config.toml
num_attention_heads = 4
vocab_size = 18023
norm_eps = 1e-06
qk_norm = false
attn_scale = 0.0884
tie_word_embeddings = true
optimizer = "muon_variant"
learning_rate = 0.00671
lr_mult_o = 1.5
beta1 = 0.93
lr_head = 0.00513
schedule = "wsd"
decay_shape = "sqrt"
doc_mask = true
MLP neurons of a small language model. Each row is named by its layer, matrix (up: input weights) and neuron, and shows model dimensions 0-95. Each number is 128 + 24 x the weight over its row's rms, rounded and kept within 0 to 255. Numbers have three digits each.
After each neuron's rows, "fires on" lists the tokens most often at its 100 highest values on Wikipedia text that the model never trained on.

L4.up16:124148102117132120179133145108097160121113101136119137147080099117171148150118161146128143111052123099101129137132158090171140126139148154087128090115150134163110143138129119103117108139160110137117129140145154154095140164114125117114087136119121140151103126145140112124140172114104116144
fires on: " to", ",", " by", " as", "ch"

L4.up1024:115094109141141132165107115116088143078123143133090131099141155110166114125109177103124158123140195098124130122069146122142160150138136108148110117091123137105144112136145116126141139131128131135129144131118129125156122121167106109052104093138140091164077145095094158100115147127167171137
fires on: " between", " both", ",", " ", ")", " Both"

L5.up721:168151180122088126132108151113156139118127108113200143134128149138100077142115124163128147102104105119162149144105139125102137162103100106114100108126151145167089144115130106148077177102109142077144136108120152098126107151128097100129125122103103144094109125146115115112137137167146134100
fires on: ",", " that"

L5.up364:182137152119128095150137184155128098133102163149150108116168144123182090153146127127065113148122097149128130168101167124114124127152151084118093157135174122144103170070082131072101095141147128131143156128165120177092072115130150166138111137080128128147110098134144144116133173104145132090
fires on: " (", "–", " the", " ", " in"

L5.up1533:134091134101122127146104131113134120139108124110085132129121110117141136173132169127124130141144119088128109117129151106116127175122151145133173144139135131158133177079137089129096135090126108096120117176133150134124160136111123125098115140113147117146120155101086104108124152067086142130
fires on: ",", " and", " as", " V"

L5.up203:102117155147138147115106145132157100126115120102114135108153172088140068112166138113108141166149140109147103096130136155089100137143113117127119123101136139122104152140095106151123148118080125098127143123122131112089146110110110119112123144149138111122123129103135127133069137140153090114
fires on: ",", "o", ":", " late", "."

L5.up42:135147142158145167176075086135129125127110080127143135131088123158172102107114132148131095138146128122100128083118167143103115119140135098133160091116127104100124138144145147144145137149136115155158133160117097135090129127126146113139135113143134116136124135137160147113160117067135089093
fires on: " C", "C", " "

L5.up1011:150091162139176090076145147131110144162114151150118121061098117153118144151109163132112132113158147121101160160132142114108131122187160145158130133105107147098155154095135150130122071119145142121119122087113169125156110098121129154112095126060139125060118117089139148118140104128095129143
fires on: " H", " h", " W"

L5.up362:125102130142153110115111123127113084113101155120146074135121141098133102132102131120128108146113153170106113102080135193118134141115151157118114119141108096110111128115112120120133162125132117109152163081145136127129140143144092079091147127113164164122123113163153124097102146137143145157
fires on: " of", " the", ":", "with", " and", " a"

L4.up1278:113142166129097157149156102143127111118127146086162126087122148124156129125108076111134133149160125105106121145103198114124151135119115117106123136131139162144127076121140140114111111178165087181175105138110133143104139150133071096137178114137105132127140129120109101167120143131171094143
fires on: " and", ",", " was", " is", " who"

L5.up1258:128125125141084142129133129135129112112115130101141181115140144100119131139103134138099114084145111123108104125136137068111148142125155116153111143111116154136158099116091103177147093093103110138133156116130105131115108130145116111139144147124107161118122161140158087147133144106117163117
fires on: " L", " S", " ", " and", " d", "201"

L4.up487:155149100090136120120131175160117096169176112125148140124116149127152128126086092099145162133134150085118122091159159133101152131110073103143141114092145116158161119140094105156086123147133136102100128120123117083128141149093107138133111147117137131134106106136180105094106135116119086156
fires on: " and", ",", " with", " ", " which", ";"

L4.up814:120124120135125125120114133149115130133133131113111122119091160144131127112125153099083142122137098146098121130157071087146109132151135099099092126117130100077120168128055159112179118111131154157117106160135144136144153099099084104127132172130100110144114110106161099106106157130134067116
fires on: " |", "-", " A", " The", " live", " and"

L4.up339:110147139099131127142130100102111157117140155104131101125167149151138114121124129153083138150125146163122138111134150149138140169122144130116147186135139119132134119120066120159161152150152179141110139135160107075146143074126109148121161116138114099139143112150102181086141092110125124150
fires on: " |", " of", " /", "°"

L4.up1286:114150180074146172168165149110131131103089149164116129118125156094111090152073154127150122143131116097126133124111101148144118102154158136144110170112112116139115105109087123171178117122115144157089126148112115100144105143158123168113098114107097122152128168104110148115140113147139162147
fires on: " and", ",", " (", "/", " while"

L4.up1007:143151119125125101128142109082137128163127114147109120103145114088113134149107143098114167113140131095147146104093151136159085125107108102155122123148103130113120112058095131103114099113122174127132093141140141079134095137125096135129114095154111113105134125134126070147112122108127173119
fires on: " and", ":", " of", " bl"

L4.up618:160130125141129138085131111115123133145100122170146165152115166153173152159131088083123102105145144127090157141165158143150148084118102102109075134170104143133115130101135128130141085092132089140161114160144101088117122132134145088101099125109160141152121116119129112140121131069136147138
fires on: ",", "."

L4.up745:119087109132155125101118100136154133171055166190142117126128115066116124169143136117139125148148126095123135101111157151151140122106093142119122103137110080133096115127074109149114134114135159091143121121121109129091099162110123096102112133108125162114131077119160141093112089139105141164
fires on: ",", ":", " and", " in", " a"

L4.up723:140136128152136131110138121105125114123086105118135129159149136146133121146096132133146109104159111110113157112119112153131112099095112097146118100142135136186125154098134115168131118110147127122136119161119132108115131125111109112088120163122103137139100183128128163124130121097145112157
fires on: ",", ".", "144", "978", " "

L4.up500:168132181101134120151126133121152127104076131142153130117134168153142097125124132134118094136108113129101124120124154121130114127166170074124176082118143185145156142147117097146137104099156137163108130129123159133104170158165119132138132118119118085154123145123082098155097141120113131148
fires on: " G", ",", " and", " or", " —", "1"

L4.up583:161094130104165170129128164126139077136111113123138082145142098117120160102101099128150122113164092137093150116124110136148089167131167137086140124082129106136080083124134160092145095135148132120140158120128153123138136132122097136131182110188139157146114154146138157091138123111099182141
fires on: " R", " for", " r"

L4.up1207:100154133189131092109128160128145166086114110139176162140069108101098142147090137114128136144145148138151151140113139145113119144161124124143120108111113093140152085175117134118094118165154131136126104174133149122158131101113168139111102133112105145114106111137131149135109157140122106105
fires on: ",", " before", " and"

L5.up313:128118086092137108157138155136134112153090079104104144102157138159124065134124154134070128183133146128137080148104129141094137070144117109134110104145156135072098164112126129130091132116145122088135131103137176127125101107103135122106155077115101125097134136134137139099156093124135106081
fires on: " |", ":", " –", ","

L5.up3:148097153135140151051085108144073090142124137124120079116162088143092100140139154101184162119106139155131127120099115124126135112133073119105117144125122108137121158100159095194148127098127138131146151145154145100132121116180098149155117109127101101154067134141152113085132142096189144149
fires on: ",", ".", " .", "9", "49", "70"

L4.up226:109161156099123084144147140090103145151126142139131122183153125156112132160127081134125113099107163130080132148117123126115166199113133149130110132156134174153149126108157108149149099122152083119122105160140113100130113141115134125110109098145115131138145149136112088103129138146137146141
fires on: ".", " |", ",", ":", "'", "/"

L4.up1185:126134132148099136126127160134158161107127136141091129143131166153116124107133152132124152165135116134118121173215129158106090134132107117176140122123115164136141129120168088131127106072159118118138118178117123115105144117113128076110139113154158102173114100166104078099120116137162145147
fires on: " |", " ", ".", "|", " |\n", "–"

L5.up739:169121108180148117117158146135125113151118109092159147144177096120108133137103142140150152143128133162126176158190164111106129108109146126129162127163167128102165107156118140165135112134135134106106130121126103124136122145093096155132130108139141115132113136152128120121117147113162137134
fires on: " j", "J", " ", " sl", "H", " film"

L5.up185:138133138149119134119166132120121069119118112154123144102129115097146131117099114152100088131153159160095111131130101167157146120182097115154128145112173143110144134125141130110125132112154153177112117124146129141108120155108113118092120119124142120096149115149106106112104155152133136178
fires on: " ", " (", " is", " $"

L4.up555:174124175157137096130130135143141171098128158118111095125148105116105167114101121158142144147150103158132184155110156104078101127095162123132137115129096114142117156093100141136149065109140157120150122157118102163112146084120137153088104132088158141160124161133137103101153149132117114116
fires on: " ", ",", " the", " in", "0"

L5.up1463:167115111123125125140136139138130085078121108128132117146104101117166116109113156127073141180155146085108083120128128139091141129101141151104151130119145132155152129107145169156113112114114147119141126155129147118163115097106137145126094122169075123133111158114109124120123146103114120116
fires on: " P", ".", " I", " Sp", " sl"

L4.up1416:128127152129139078116117127130117090132172122134098101115114173100155094154070124160131130156131146105148121099084159084101127123144120119129128141147117161101104149112107079150130137134120122149161122122092133142162112153126087134099126137125149118144090116103127137121111159144129127149
fires on: " and", " to", ","

L4.up1441:136119161102095124083107119121135095129105131119135115155165144125084112141169151084117100109142161148127139151141136136117108140118128135086127155120117155135156160155109083106129149103154121122126106091129145163145124127122111185124122159137132144126120156129085158120135131120147129083
fires on: " h", " on", " off", " l", " down", " along"

L5.up1443:106085104146161145125143091121082137129102116151118108173109126099079165103130153129166102098102140187138118096135110119162169121101096144158137143183114129101172125156121156128157132111135122114136102155141117104136091120117097145115152155128095112145140113143127152137119140145148133132
fires on: " ", "202", "198", "201", " not"

L4.up849:164131136112163121143169140177103138125149124107162118113093149130159103147093132153121176134160094180141168152084168182052087141161138142149115084157090075136094117130110121137107133146147125124135139171080170094174114150169132101140127115151111158108136142116113105122130128133144126099
fires on: ",", " he", ")", " and"

L5.up1374:145141130150140133090100139149103105098136130132120113150137111138142110105104125159100074082139099102138119119098115091153126088141106113114133123095131125138075126128157124141170145132101110158132094070109105086145105140143163150118128108129104086166114123141117116116129128141105100098
fires on: " ", " (", "th"

L4.up750:120176150098110131114142131101114134115137129111137203138130078091112129125149125155140140128134137129099085103120120120104126099130096128115109170154080124138127113136112139098125141122136121100204106152134160123153127127131120154068116110118095158080114119111131167113108130130093133179
fires on: " that", "born", " after", " until", " since", " Since"

L4.up266:159143118175119104135082152120123063181146170144118096115120098125123155107142148133099103165127144098156130080115137123127139142185104133123172087098147125121113111118106120089095082129130150120148113079118123106106094131124123109114135143132140143159152129094094150106113153154146109119
fires on: " C", " B"

L5.up1530:142085160135103115152097147136142116131121114132149103091129147155103113134140139083132149138125154097110136173100158138096123159120124112063122119180158131130144112118135142120123084149150161086157158111135142090142107148121127131133137155134115129113149088147128128132107143098104138147
fires on: " F", " f", ":", " |", "p"

L4.up369:142155168096116125132091119103152106136073116104148123109124116136098141156139155137119153150108134154124108163162161181096105115130155133154103105137104123136134088076116101118136124077139112161126131178123137147170089126097127145159109129085106120170164131115069124129131138084171131134
fires on: " |", " ", ";", ",", "2", "1"

L5.up285:125144144091165146136131135132154139112150108110128154169129130093129120116140127169101165145147110131095129069141155100114124090134126101146119131177167145143132110097165115114136103120163134118130117135155084151115095169154129107116126134115061124123099153138169103100136100115097110130
fires on: " with", " a", ":", "1", " has", "s"

L5.up1045:167111075170117143149118149129150167156120138123110135141123132082151163118135134110112120154109157145127152144155130127158079157073155120133149105121143056122137129178151143160144078144136120135144152156134123085146123122103134145135111159143102116128140133077134118115153136104100123131
fires on: " J", " j", "J", "j"

L4.up446:097128152144130107147145098123147093105112126132173110123143137122133138151117129119089145100145138127091109133130164118127150119111106103158170114130130134156134152132126157139129125079143091141139122129107099136138131119134094108121124131087127172139162142163142141058180144163101130124
fires on: ":", " \"", " ", " d", " D", "-"

L5.up143:096171147094108128148079155144132142136130121130132129122113130075143115143138123116134149137116096077124171118104109163146138131108119104106108152134142150142124105133115167140107080123133145125099180095141124146127085128119093115098154133127123171161157141125133101099090135153127122120
fires on: " |", ";", ":", ".:", "0"

L5.up215:131132109180137101133147131153098146124147151132170149139119083137098139158131097124102110087136115108162120143148116150111112159109129167122143091112142112140125120124104126113107151158142117088144140098129137136190123105124174107130133140143109119117141127138131130097078141124134146145
fires on: " he", " He", " and", ","

L5.up122:155150120093138109092133125104125122114115138147125169133130155097132098119131104127141167143148142115152120125121147141118103135107136106152078100126140123110135117126114160128163159072096112141109134143137166110118124082084166141128116168178146123145147130144123120117128103108157128131
fires on: " (", ",", " |", " of", " New"

L5.up8:160080119182134099095171165175094147107130116122110143100154153114111115158103123144129127104066138154115190112129107145150158121138148100147139118173143125154114183119082155167128086129143138131106132105083164132126149164118150117100126121144138188080120127114119120123133149144146131141
fires on: ":", "′", "7", " W", "6", " N"

L4.up301:129124104091112146176077141147101121103123108082108121128125130138130147110091137153105151134151085184114104126151097086132133118148098140125101144129143122102136131123088142115137119136084122140071154064158153165112087141111086139124110137174089135142122130120171149113089160132118120101
fires on: " |", " of", "-", "to", " published", " wrote"

L4.up491:121088162137143096102132121142104083123114096093145124111143167075150093114123116080098140121103138126117132131090140129119079167137116110116101138121129142120129112112108101136137140119164166102138128084110154145138092134141161114088088132144184096081118109115158131134115167139134146111
fires on: " |", " the", " of", " it", " he", ":"

L4.up856:136152116113131076096097146152102121123145137114158132138141154089149115113125152125083103119159117096116121103141115138162099159095127130141119101160119138108131113136134141120108099150132126127120132113143060097118143156131165115095136131116131171096152130166124084108129096115098111122
fires on: " |", " of", "1", "0", "2"

L4.up1168:126109123095125159108149070122096154166106170115154092115109094130085123103135143118171156143123177109124122111148129135128109086124152068142138176127125096138154092111083130166160131119150149125126151142130131172066131149163121138144145127111131136144113111117142148102132126118098100098
fires on: " in", " of", ".", " on"

L5.up834:152121128120117157130153102125111125125149101100098110140117102115090089122117139147095079144167116157090105078129127171102142091111108147114151138094135165133132132165105125144095125134123141107146134130199140104110120104112135133097161140124136115144117123140122133131132115129168155124
fires on: " ", " c", " C"

L5.up1325:117112157176110160103115127155140115102135142144173133105133151140185132147088088152137142133161138111136137127116113115106089109152112126149136127117101162132123122106138121120120110091126115110153156071098113110116124106148136139081109117131121132132137139165139081128138138124128128134
fires on: " ", "\n", "-", "–", "'\n"

L4.up127:117163130118119158126126113089119113138092138187132122169096138124126089098054137117104147107156153093155161141137101102068138151137123111122117120054065117138152142142098090123129137094140142077141089135161168140149147167185102097111129115135146105104108105129168108130090122141110097148
fires on: " or", " En", " De", " '"

L4.up1518:188109130142111137095115137129140094185131132116118143098139164119177095141139188151160130121141149150125146112125145133107114155117128143121139101102096125097119136128079135178102154119133140109135127108102126125131076095138138140119119116155109150146123118145174102141163142129113159173
fires on: " an", "6", ":", " ±%"

L4.up1023:145135163103116128111101173122107129093140122130161116110149169123125071112138098125128097164140123113131172114146099112168170162149155104125127115131121202152085157095127099160144109128123093111121140114135159125119131147126119151120125119132119104149128137130147099091115126154157094146
fires on: " A", " a", ":", " or", " An", " /"

L4.up370:187151150115149146116145041121111177134118146143165097164095145135126096123131138113136119132150106128144129111125118130150102094159129128135113139096189127197142113117113158137136107150176142142120132136131092165138100080083101160106111117113138166141130123127128118159115089144148091109
fires on: ",", " in", " ", " of"

L4.up967:108118109171094096121086144135131160142144113095113153114160167114170108091115159145161130096088130079125118202137149119162115098151115117138169063167105144112100148123114108152135128098173147139094118159185138120149118117081159135109124154127122150101121105174068117154121143135152130159
fires on: " and", ",", " des", " sk", " small"

L4.up470:145115141131161157154114100163111134103116136146128130115128114119139139110129107084094122164145106117105155112136190122141104101144147166149125139130120114129109132134125152123130094102135152123145131106116102101169128112099111154105095105108122161161153148032128168122115102165122097106
fires on: " W", "al", "qual", "il", ":"

L5.up1168:140139158124095168124086096146107108133130164106121155120130161152126117138143136164108131134109141122162142143131083127093127121140104121119106141175158113148149181098152153147133091147143148094105132185150074110111121135122113140110064109130154092147095124137167120132119135131148117132
fires on: ",", ".", " prot", " served"

L5.up994:108102130124087130088130091135139121109140106117115139129149144129120170140115096057112132111143146099133124152125148131093172120137110138124096096179128149115172128093113113155102139106144089119153159117142133123128091151085099100127071132139120110136115082073156121111122183138166190131
fires on: ",", " |", " (", " was"

L5.up320:089143099139135135138153182144139129115114129175074107136170121123121150130146134146162132129091136165112136118106120085093128125108137129130136154153147164166160113153146133103144124122127117121157157112133099121157133127172145156140162114117128128093123081095138098143134149142085143105
fires on: "T", " Grand", " t", " att", " ret", " T"

L4.up1305:131122147115125147177103131139089115115139150146129121097108091128159104135137165126126160112102117142134117094157152149142099156145119120149107111172166126113136130148120139143129112151173124153130116171170113170145117153133063103111151136111127125101134113175148174108133121128130132126
fires on: " of", " with", " has", ";", " have", ");"

L5.up194:168173084136130122097107084094115080134136139083082133137168120123100129111123129085135168137100135099146117093129134176149142120172141152142145152145139165105141167171097136080114107107077117109127098115145078136113112147129138126155087147135127094152096126083154152164137111158080125125
fires on: " to", " I", "I", " Y", " could"

L5.up749:152123116149132125164138057135111157145132147169161133129115100124092139127125137113134129141122148125113101129152111128104138170163113104148098154098160152124125157114173161157144107128161170125097123117133131111105140126128155181124081122168093147179109143112092097127084154144138113125
fires on: ".", ",", " ", "7", "8", " −"

L5.up1321:086110143161136131180094102123138093167108123111155121111136094115100144128122127119148139116132158140106135088144133126127114115134136143144104119129128157090128109180094143119154140130132139078128139107205092154103129137092087140126124149130135107146139106120145148108157172137130189153
fires on: " "

L4.up245:143142144137121082051063152117088128130128130141103062103134154153159118112113114140119120100143134131129114111115106113136101085155123106143125128145136133074127123108094120138142081103128136131103127121112146129143132105143145084131124154148131089177110150120110172127133136139120113131
fires on: " and", ",", "-", "–"

L5.up1281:157137148114132106151077159139081101174121140114144097121102136106115082119121154148136127136158071142093163075115106108072124135136139132120148076126131062145148169114179123117147136139134132142147122105101155129099097157184136153111157133104138170143100168112127125126103126130135141079
fires on: " C"

L5.up1364:168127119085182127116138143129143153082127145089141164131130112095088144148076131120124121106108126104124096135129118116168135127158134119152140131130189110123101150124126120111091149124153129191151113099125139132128084077097152131126120122139134168143140168136131151134138103112141103100
fires on: ",", " |", " a", " in", ".", " at"

L4.up860:155134159155112112142152099130080152130136129137119130125178154114124139123114123143118100157153103044084140143116096134139144117107117116063158091108141091164174160121108125190091166157103138123118151074145114175158130112122125162143144106143119131093146174129126119124175142128129159172
fires on: " ", " at", "est", " it"

L5.up955:124129134103135110139116131127094153126107156128107111133128101136124103095145082087114101100126117119126109123112172107170104144128133108103097121123075151080179116143123108111183130137136138173140158134109134074117131099116116112113139135138134122133124128152159102130180101126142118110
fires on: " |", "-", ":", ";", ".", ","

L5.up995:115136184071175148065137166139038088093168154133054114159133128109123113090115145118121152121141183137094105107127156132112120170137138079097129154174072145137196153134107106148152090121147157108120123154190126073138076129100097188102137111114105117129104130130101140150090125091137146111
fires on: " was", " of", " were", ",", "."

L4.up1420:125125169161104113122121155121137126150139124143148130099151118134149152144113153120117131169149149122143112129127130104149147119158158127150115119142138145162102157106114141150150144142103146143096119140134145134136150144122161100067119140084121130111127167130127066106140136120120120164
fires on: " and", " f", " is", ":", " A", " only"

L5.up1429:103130106110079136197123116094101126128136099077100145082113130138121126138117121180131098109117139147125110126086158129124144132162135169142139160134155146162144076123072139164110097154129176142145119116153125108108107101173152139132119127085100111127148103125120117091137100094122155164
fires on: " |", " ", ":", ".", " of", " as"

L4.up326:104134140159101114129106129147121156120150143152083063123169122141129066140124125109093131142109123164157145183109125124069136157121136132133152113103135099111138126137154127110090099163147144134136153113155078126098144157107101149098137113126120130133139153137143129101158146103126111144
fires on: " of", " in", " more", " Middle", ".", "ing"

L5.up521:175112100099115135099114145149129118132146133134151139135108139104148123125117121126149139127112172127115144131079136101160126125094105131128123106122112109127131156143081122137139137149187149151121115134130152125151184096136140137096112144145103139096138152138111127109134130128107122138
fires on: ",", " and", "9", "8"

L5.up745:088115122096131126135118133183174117135110169121109098122142081146137090108079096118113096113168151151172097105156149084138114150161132158170184162141148134123144135144099090099157120097147137117119095153164121162153114145089115136154101141112122140105118115136159134156098124161148127142
fires on: " of", " in", " Al", " at", " |"

L4.up882:164093112156093136132104108164142138139106154131171115147118106107156143129092102065137098151121139146099134135144142113156116118098127101140114110138135160150150098143063132143082137089111138151103128141123099129151162143114164124097153145047119125112117123125120097145133139131119149136
fires on: " V", " Vol", ".g", " D", "201"

L5.up15:146165090135116084153112161132111147129132162117149065082134142096165108106116091158170114131148122130146165122110193184119116123098118129129089092129116136133131138109130118143135131119131079108119107116129173107135126142111134154172096141151116152094145133106108135149152151126102140109
fires on: ","

L4.up658:144112164104129147119124129089116132101141145192121123123152123131137127147160166139157179173111124157106137097129096122105108132101113123134134090158131160131098087124146113123149130157113115124077189072169127090123132112143114120119118138145122136123088133141140119132130101139163137113
fires on: " |\n", "|", " ", "0", ".", "\n"

L5.up728:145135078143181133112131131146110137114080085153120133151113119136161133061126150134142081149116154133142160154131151127131139158129187127105104143133135097169086131116128140155081062134143127118111140128158170177100169101138110126156124141146151108135107125140102122098148137115147137119
fires on: " Ch", " ch", " R", " tr", " Br", " wh"

L5.up672:104125112093138161096150141099160096096125138169144131100104137108132136112139095088109121115125111144123132131138097110125114150155148152113136146124102172121126095096128171160127113131173141138139131122162146145148182101121125137128103103163139132130117132094140145116116118091152121180
fires on: " R"

L4.up1379:105160136144101104145113159101129164152102128136136112105120132106135103145098125129131132127129107142077141149120133133098138153102091146109121154124168157158144098111103130108124129139109149158160110152144088149139094137188111171134151098102129108111100124132112178134129088136141112096
fires on: " |", ":", " of", " St", " st", " total"

L4.up977:113118118135160101103138153092155166154114153145156140134136115128120108099131140135073175128118181138098135116161131138103128128122116138141102126130122117117121170092112131105139104119127096120138104102138072122133152143083083143152138127071150161123122131138142169134120127109117118103
fires on: " f", " %", " H", " of"

L5.up1431:099148115169157118104104085118135093150151130125124122118120138100099124077109114117142117109122131087115153144116110148139137129087154094128124139134123120153150133108086146117122116135152137141111116134107138133121141132123061121124191097135154142148120155152116166070141172147129126106
fires on: ";", " |", " who", " to", " that", " "

L4.up132:174094105123127098145125113128130108174138123133114146106100173119120142131168149111136199104131102155120090118073147090157133086112136080145088108130134107150095141109109161112136162100119139144112127177143120118154101128133112126067130142133139118137151107123093097122117169191180118125
fires on: "|", " (", " and", " |", ";"

L4.up870:154102161117167163106116175135126126132107166139122120116143122137141127144127174154148102121123105131101108138157148114152112115135117148134140139107088104106133139121133171147141118145117106098095180106181114096100109126139154095161108094140117130092102128096119140114127077099158153116
fires on: "–", ".", "2", " |\n", ",", "),"

L5.up841:138150136101132154103128158103139113182125121144092122103138137108123148097098149151105116140106146123128129147146133127160129135114124110130131106096133108140129148137108135136134167123173138126096134120165166109133090137104133148133126126116110144121093118118133136135100126138158171105
fires on: ".", "\"", ",", " a", " called"

L5.up358:111173126174132118119079114148104103126115123152094097119157165137138101181154131145135086115112129146136111167113137140157124127153129152096133151146149124124134126129133090138134091091118119130107134115119144090123126182153116138158141102102123124150153120158113099108120156110155170163
fires on: " and", " In", " in", "in", "."

L5.up664:113137124088127146104099136134157177127145108146087128131146114124154137127150136084126150077148122123092158109140126142058152069115100164115128141169091108127142145099161126143148151104167150106141116167083108107143148126104138153098113155148137135130137104130124101095118122111099119199
fires on: ",", " announced", " stated", " said"

L5.up1118:161136091148107128126157120094117095111153149134135137112133152191148128136102049130141147146125081136117145156148086116151149122123149129181117119130108126138161185154082103155118130153109116104130131127141116084151102148122145144130140148112101128118096142130117138136133124164161142142
fires on: " as", "0", " could", "2", " to"

L5.up449:132121109124117143127112164094160125135115155111164167137108147104120141155112102150121150156114156118093117117120086057147123110133107089134124115112120114109202115124111158187124119154164120116150154133145109090079173145157128129076145115131089114154106113128122155104147097072164124100
fires on: " |\n", ",", ";", "202"

L4.up476:125115130119156073160153153132125137112135143149127144116143078079128074134118143124122134122088130126122093200112189080152160129108112090155161055129152120116160123100106132118151134117155114107149139151130073165118106110108117159118118158172094146139101130131092127148144117109126110167
fires on: ",", " and", " |", ";"

L5.up744:127114144124134086138164138151113133157106185127149115166100191136132172131155128105125141092106121135122127114064181099165095116081119141141134134136120072134116140112119138123096096126151127144121116114155137156140136150083093119122111143117143161107167120135184094081144132074139115134
fires on: " ", " |", ":", " United", ".", "-"

L4.up852:104137132137161122101114085107126092133131129120106156108150123091157131142128136127126161118151131102124110120183116084117132108124145058156169101110111114173119131120150121147123119160149142149103156144112120123107103139083120148111094130105130144135125107130141079108093101116106171123
fires on: " and", "%", ")", " of", ",", "\""

L4.up1201:128130101130092113129099167130128144115097124136126135113156117168124135116152128132162148137099140197131129137149109151138121173111099100115095108099134110170140144130126118127145113126102095101141103121116108151088121098159085113121150139153173115119126126089131117152188143123142102111
fires on: " t", "T", "-t", "t", "B", "-T"

L4.up504:116106143127137145119131134146111150105132129127184142120129117154091161111108145143156112103174104108106125172130097143151084146123103081141151145160125126133127124177109128132146150104132113094113143140189091152109107135123145167103140112158097146134124177146126109167134160121149184152
fires on: " "

L5.up568:134136157126123096108151103144146125118112155132104126122133132139139072115105089149137132110122108147130089088105109117114124110160130130138143091145150152088118102092116131126158118085155139142114140126138140165178110130101149104135104147084139112116167106131122155089055129078145079120
fires on: " ", " |", " on", " of", "1"